{
  "num_hidden_layers": 12,
  "hidden_size": 192,
  "num_attention_heads": 3,
  "num_key_value_heads": 3,
  "head_dim": 64,
  "intermediate_size": 512,
  "vocab_size": 8192,
  "hidden_act": "swiglu",
  "norm": "rmsnorm",
  "norm_place": "pre",
  "norm_eps": 1e-06,
  "positions": "rope",
  "rope_theta": 10000.0,
  "rope_fraction": 1.0,
  "qk_norm": false,
  "attn_scale": 0.125,
  "bias": "none",
  "tie_word_embeddings": true,
  "parallel_block": false,
  "init": "uniform",
  "init_std_qkv": 0.0404,
  "init_std_o": 0.00825,
  "init_std_up": 0.0404,
  "init_std_down": 0.00825,
  "optimizer": "adamw",
  "learning_rate": 0.00119,
  "beta1": 0.9,
  "beta2": 0.95,
  "weight_decay": 0.16,
  "lr_head": 0.00428,
  "warmup_steps": 379,
  "schedule": "wsd",
  "decay_fraction": 0.655,
  "decay_shape": "linear",
  "final_lr_fraction": 0.02,
  "batch_tokens": 16384,
  "max_seq_len": 128,
  "doc_mask": true,
  "train_tokens": 133500000,
  "max_steps": 8149,
  "dataset": "wikipedia_en"
}
MLP neurons of a small language model. Each row is named by its layer, matrix (gate and up: input weights) and neuron, and shows model dimensions 0-191. Each number is 500 + 50 x the weight over its row's rms, rounded and kept within 0 to 999. Numbers have three digits each. A neuron's up and down rows have the sign that makes its largest values positive.
After each neuron's rows, "fires in" lists the words (lower case) most often at its 100 highest values on Wikipedia text that the model never trained on.

L4.gate255:490393525469504434500546481495523570487502538466453568480454476468495450392539391475461507510428547444489498549478470511461535487519504607421439437460469476547455480469523578552568441446476446514392496474509573439603514506549485544454449512399474517555519456581494494509540458562444534493461534489450584443533463563402576526469501509604493500537477465516500447590488533482471425504568531481566554479470528464502522488477536592533624568548461555605542517411393507459586477565438430507474525485582474481551502599440428414501509454552581485517591495563496484478473570558451531492
L4.up255:452433510487484559515430466455438472456512458537511501472503401400432526452454451572383414519477479529489448522478508495559556548587580547500553483452624501475484526521463556458605461521517544433459489462444464554568471472488538513481472445465516428455529442519493466500553550569454524472547449438573546578525522496568380543531484557411551537549452534539514489521493444575478574421461520480456431425473504501397504609412497493525523548458550511532494565502654577526402391505483490504486506486430496502391472514528506442425469552537546464468570454501523403525442465482480513495
fires in: "not", "never", "just", "km", "yes"

L4.gate70:577419398439533518520485478462505543475394472531453503434466536466523530530542513525562508408524555531554556520506487438565552506599497536515618437523474457398505542392490459494493460485435409560497470567469421564537436466559479567515498584508431394507494529505477472528469534481530491491530398535490508490543503556477482485502517428464437558512552544439496488428439441582515508448528471505516509600529454471392433404495526488518427490388485463488420533439407569629505441492386483542532528472498503424517532583521515458498523521555542492478512523417564524519462512422389559516
L4.up70:590395435516508543501472528550434547500503414473444467486582559428514468503544551531591561453558511541401531540475388454455505498573491495497593412560566488529469453519433519440538495551436481528473499456463411399473488498510531573533475474403543440504370458525502584527451447556469398469505447597559519468483455479425553409459448400498557497472495505442511497480477439468461533483414553477499538585498468540488506438494453426516472588445549560476592491472517499430503491471397512568409578555519523484529575520549476449553530505548556473506555481480520447578487550487426477493
fires in: "as", "on"

L4.gate19:454464421505503530456491508574525466490327477575565474480555501516535542438498489458387532584479455521518455539553417453609563525485565412468545517486520414569456452490505528486559453497505522512526407544549484558572461505465539456507486456437556572536445491514634499395592535416467532528557493525448516491471538596519531499510487496554452532552491509666494458413470488545471502466528525461503478467402433457557529526582574510584391415576437500430507502488529584497552475480494504469544488398559518485484471513538433495515497469428490452576544461479446521526462492546499548493
L4.up19:432557525462513463500529533520422554548488505471504528575535459575487540468488552512511573547546520546487448443489421512570556474456520495555514500481486512530533570519552511416521410450504501455550416412473496576571443473464473524531497509475472540602551455500478461409557447566479710522522504524440427574569465557609481494576446567445476495553496417469506451468477588523385528525531581504430496509491576558500445497571473543542398536528462502524424526544479502583492531574463509562435459461517461444434603515469563520496469540470478477416544465410438512464431456434509487558
fires in: "during", "following", "in", "despite", "career", "after"

L8.gate271:553534524586519433494603592481573399537565456451502495518464529485463497487512536442603536533495578528474543454547432480443520516436618480400460457456544411464485547535449495506515461601470441532431510486593532431513590426480513568536553438543507518515454518483471428534540460551443409543542453561485615516448574623492498481571476520475437507451489508587489509532474477586567481447507453504514506521479613451392512492472461472454500522561552459449568560454395453523467525490463550457389550472633512535420515546489476486528526480481488479512481449515577440529448519512475487505
L8.up271:528505429499516561464401482429509528485603452456494532539451573517436598506480481488545428441523495490490497623459561545503603478588483401516573561459525525541479473497538517477451493558438405473481485427555451506454431443418551478522463548502589459560553495504390508474521504509567414614532539561466474561492560546506531530558550514541559435516492530402483485496582449505443491442435540554517511545503401483559504508534439537617533573376509545594552439547529491521503489537508545560509571436488516517487541478466535582600423555563526549546424444483505518513516517493532570484
fires in: "as", "at", "became", "from", "a"

L3.gate57:496567425487456476423513544444595550545534583518515496538555488519456533478477513450451494552505526450554526534480564454499600528459522601495569493582533408522457493453499544495548519443456463437353535534454570480446472542471554503458556513474504488459520523383511464420580527583446536561469485463530566442525525466513547508579528469495548553496512621543550515471538445561522404540523461492471444428549497372589533422473495493491507517499516422520498582454417514507546611383527511560380475475598493497568470429493493556475427537504462456462509522407441486520558449528475474444
L3.up57:530606459547619534528456452488433509483455469572510415515475557542438466454633496388463558550534423503519484506562491471506518486464521372579541600492394448423555487570473553527515556576562480480452578545570487463521500435506597523478530519560476500469532492489487504555444542527423513520490485627556456494545467507493506555514519431496476499603571496504460430457462551525475545515525512507440471548435453461469433480485570544480459410455516510542444499608505517442511532456536474488559495409404560500446476466538526490503577529522610546512444466511643570501477425530510497471
fires in: "of"

L9.gate215:427466479464571600421522486529543498530426478503531542592551517462478454458485427523502540472495548566494452430544475444499471588482542429522509464483537492483577496497533417542534527577475453524400505465474551484569505552390467505530494534470470473464511489493451549487508511526495551410573544454453476433488408505470591526464461578452507545508549511587469607413507498540514540452453490512478467597519462462497431441600553468413519471569420517465484648439501591500505538415573480529494470493616531437491497543469568530615480542581488495548517516452545480533425402616494425533
L9.up215:512524512422501456437513578556517503465552456472467583508475533481504376486482418469466432497526552428517470487457565506501502468472543533502509588495494493445496524440363462550500488552484496586517453494517464524557533433471461454576388518455463425575589502441515586493473512503566495471496481450500473549551567439397588519499492575542555483520505572478472590577551545414515482500515530421525542519459532517489474512481481465512643550526409486522438533607496525540620539453578525456529500501443520531533499503578591615455483526428497417543572456432440568437450392539498493470
fires in: "by", "with", "as", "include", "of", "for"

L4.gate191:506500345587581569425401490502490531568502513488460521492368462528500489542528509474478520480406595525468570549393441504518524467517491433520576550465500509501466504480527559499499483565547455534499582491491377512480499543531505501435538570451386582520483422498597578493507530541478482561413486554517512429480541559476479546503524506431489458527367473414391502483463469549473466367444541484492477544471422464434516540546534467494475538412546420476484505542515537554504469478507514546465533572566553473510475392542451527486607450416433419504465529508545515533531453507481493447
L4.up191:518504521474502522543433480549452436488585459530457561455379503430490528458497435508470561574387527542494469464507502507493481550552484484403494556470462629496501541515472608413469484511449577519570519473493506568605544401533536518520506536634560382530421447483528467522485489454503410497532550489492498508491526487566505557490494522470536508527494478557423489510556429440485529477534537440558489514442566429545539450427524588510422514434531494552553535445466516536595499519490442523412590555499485518576562491563508538503455463512597476532327471481477503438560546418497483411
fires in: "as", "became", "become", "be", "becomes"

L3.gate395:485408428496458471459538466483492575515465519482494498555541474518456528426513539410548502567512465515440389487454490613502530555489533610497514533497551518626514518484486584545447543501497506497515497524514514560521461548516472422431518482443448521519529518471554638412483530452504509480508437420498541480448477486448510644561525497519423460575502511509427496556504549555451569462506584455527479557536456398430550505575526588483405559514477382500492528566555613557592505564491540547452522527451453397436454570469483574489475445454519439483594424504460537587489523522490461514
L3.up395:493381477500458511507509514455570527432404638421512549473523463479510560577536557536428542503512564444505462567470443544542483498471470506481566572486444507494438515507546416552468424486368457484543535556375463463525455490470443392468527504510567541514451551593488508523521415492541493469526630526505448499542439523420525401498517506489517517579482526540558534455529461610634470542579481581461498534451429546556541558425453526549402529453475502481436497479570511537568456476582534544439497434494473495494547501510514489515474440548487487434468476453514450429556612507473535505
fires in: "after", "during", "following", "earned", "later"

L3.gate434:458502426599404513417398504541520558544498485474589535482477492487473543512551509487473500550530496483552510502465474424505554535626576420597465497504473432525533517558459532491449584481604560602489658524537535510458492497503528564454498481468520493514500435523505571475496559453484439535494529564591567514559478557437527531509436502528464437469463547540538498422502458515493373453618524400461473493656540534530508546403560522438455448450491444485437507566516463484555498493525385531490499509506578460455422502450494508446509483528460543551569530481494530577579456465508535438
L3.up434:452554483478589469423448529502504511494463438511535509476530509475466510545491591413484458570416471495457465487445520596530519530490543491565570506569483444571447500524598490552489555535454536524520542432497481532522534481441575566519550660462428440559499561459424449402433552517495508535472456514521512486578484454477485465531529518524507576521491540501441473613424563535467572449535365518395459510539483449476547535448521462459480496535495575517491621603507482528530435517459517455426379465573530560419462422527453542446500472603479486502515488424500519538558524435531432402
fires in: "of", "mao"

L4.gate10:587367534502520546446441529443541499477416494555529506531438484495520516373440549486625417559550489451550489502449552512460574582434457495598565436445551503488514502498543518528553496610539454473490555460460531510516416481402550443427472455487523597492511463636463473531521487516473439443511492436546460473529469543491466504507428477597535548476430500509561537455456462545451541502436441478537458545531435487469566498484493503513455544519454471491538491447471626634558517553440575582475532559535421479470522591461545475596393478502523478540516457545556529508496499566493558503
L4.up10:534476505519538547485468486467417456483485536541521523437479531444565432585443591527552482514501570487437495504459418571427496447427481453516572511529424562528518443428531593478533508503550472496409438480523447486494543423581435475492517481481655495582568412429464510541568439529460379519519472515443495415538461577485482446375405514497548513505489589532446511522447500511532416501528485481435555377533535520536517511553527460416569511491440442427507559566601505515506535455576461409475475531521493436469508539516581508565503485417404488553576491540486508498476497537487514580
fires in: "with", "despite", "over", "for", "after"

L4.gate184:390521555564482478509435496501461457527463594556519482449535384500476450492486560502475544480524478539505525493497486553508554543452465601502469515590380448514404497557618450486651557442598498496524525554480484479475508563558458566467493463398499544579445511512495471465599458534546628443546421475574518449468515558447476502465480559485568544544442563507513542534524485487451525490554486527548470468532499421406518474625538505474538552451545537458498449476466533504596523439463477517480485426531526433595420569502439528500508570488491401541523524512588505535506532589518482581
L4.up184:458479390534485546452478584455536504407431480511495408593557548522505551433444552445489470491454374475665561553590575475509483493531526596632418560508548501496513513510487483496494518357602498460477482392454489506478448536548427532475474464529607494486571494456440540602523537557428488485516533470539498448456527494523480476546510497513557474539494492510455514468460444527445491504497555555452546475435534503458404577516477515492500540521461530461562478491578436496452512567500434490384461483461405427365489501506491535488504491553507431538455537469424460515519429471510528498
fires in: "not", "votes", "t", "never"

L5.gate407:469483482534481557418561605506544468522540561464476475468414458385575517534492481520543531530472475454501488410413505579602572468482462548494489575554540475505508570502552518590535542530428340575410482511540528493507492551509586532380509531388412540562444572541440471459489436534511492506429484448518456475511484520447464503466450501489488553507473510601451489481503495550562392400561507555554555517437505427472563538536465503462501540482484514553553479554367623529577571497526547562480540539535453427495557551522546528468527474503499560582494469531548531544485464525501451454
L5.up407:493479536530450470570579455497556375513483539454508638559467521452614538468470536506560503478475456524506459450504454497426493459556412579450508561566486531496541648479448415477570523461412463471482532360437423551500520457542481516519482535441472503562528489401485545531456465405511615517545569506481464480518515454610462484476529541395595467467549420521498590446515497467497427482559505552479538554505564474492555489489483547524466497494464495515582502445469485404557525487545520509512592628519424510474482496481592518513498482425489499517499507620507466443573465531485486514
fires in: "after", "following", "since", "to", "than", "until"

L3.gate382:484499532583554558412535539472511471532485506576596462402455550469545526480524530545635490560531560549608505564477532475511549463458519490596492532552552466471428421480502546473499512577529428561439504496585546484439483587400530500475403441495482515493498575507443492498560517566465466455512460546513484485468527489499479479563446528465519519498528487481456488510497477526635479535607436457492412421504463510515535652489406434461479492409551432500475576515525576449523595451513536423504528558561478541577510588583523414556504501521473482562502419513585520524455470491468597467
L3.up382:455532532481529493460498498526519519524496406592581500453481503437587466452461514433560614557553515400535481513508544427602557511524524461534495423503492482556441498482549494367474469574530529496474536457558538478495457513540597490466438478490580549488511591592429441540492471504435515437587514545527408482500477543527451500421476528534561521547488541498443606526530464448507488605512386527469591441539476544472435622530447430441447406485523455444615562461487471495554543437457546518445474525517400559529491519516490457519554544513426500551409514532507550582448484460438515500
fires in: "for", "over", "on", "between", "within"

L5.gate253:579533379451496473477462446497539446471468423518608520545515416502559525476441463493506515521418578476415495544463593489596498516471573413498508480501410413531493409462481487560608567514472455505417502548438526473534536626601534459475479415489463538506521551475420533478566531512413456562441532477463526515420485601469507481488530582522388463556516560535492568556434398536444467441594479528467419442513442505481473532508488450517519535544457501613473437495492528510480517503500471456570464437594511496462441492505521495608546532516526462515521461422484450558512449441532468442
L5.up253:490540511407541400577485487523523527539503509526514535490488478448454554478435563489538525600487524418455536392466371510495580493371475507575530533500540473593460470528492514512576542524463517435432387545482467507493550509514445523487564524458544504634556498494427503494537496547553485525477423444505523511554437469483536544502607554615602511449480528489573521474546539438482484511474432502540450588516510494463618517439474516465603541480496558561472445489484472544467423546564458477400517511463479560500549447499510481529539434513506473506514375492654460457542413483476431480
fires in: "only", "least", "than", "of", "about", "almost"

L5.gate69:554460507621529402521486461607567485521561426562495507478485530530546555510573551423564506405430573562441490484464494490500537468542492566435525560527508438525449481564458454513570489377517460560516484559551442573521495478576496499417573531478493479543522508448524550552456565555571537520517434513471450509436584639461521561468494430541514463429442511513426509386564511548553481411540532537486544580592481528398465508464503467473493546440496474507479559496446533578590453516479483520434561505508497591565549527508617528552464517580457512498535546412510456587511501545481515498
L5.up69:496546478456541477500510491552483396583472408476505464480500499513504535532536476466514433434540581542571525601457546416475513496456483492367538428551492487497543475575514469514476370570446483564501504535502483485471528498535530486455523562485479486464494432524609468541456427613519447568488498524541482453548462434511542546461462445452564461429452448415448462511533472522474424472458571512525552629363460539497429463407452532463520428465529468574480445531440502501549465542511405468533516545559473499487520567467532499537532532423589572522473542526690463485510522539464525419
fires in: "as"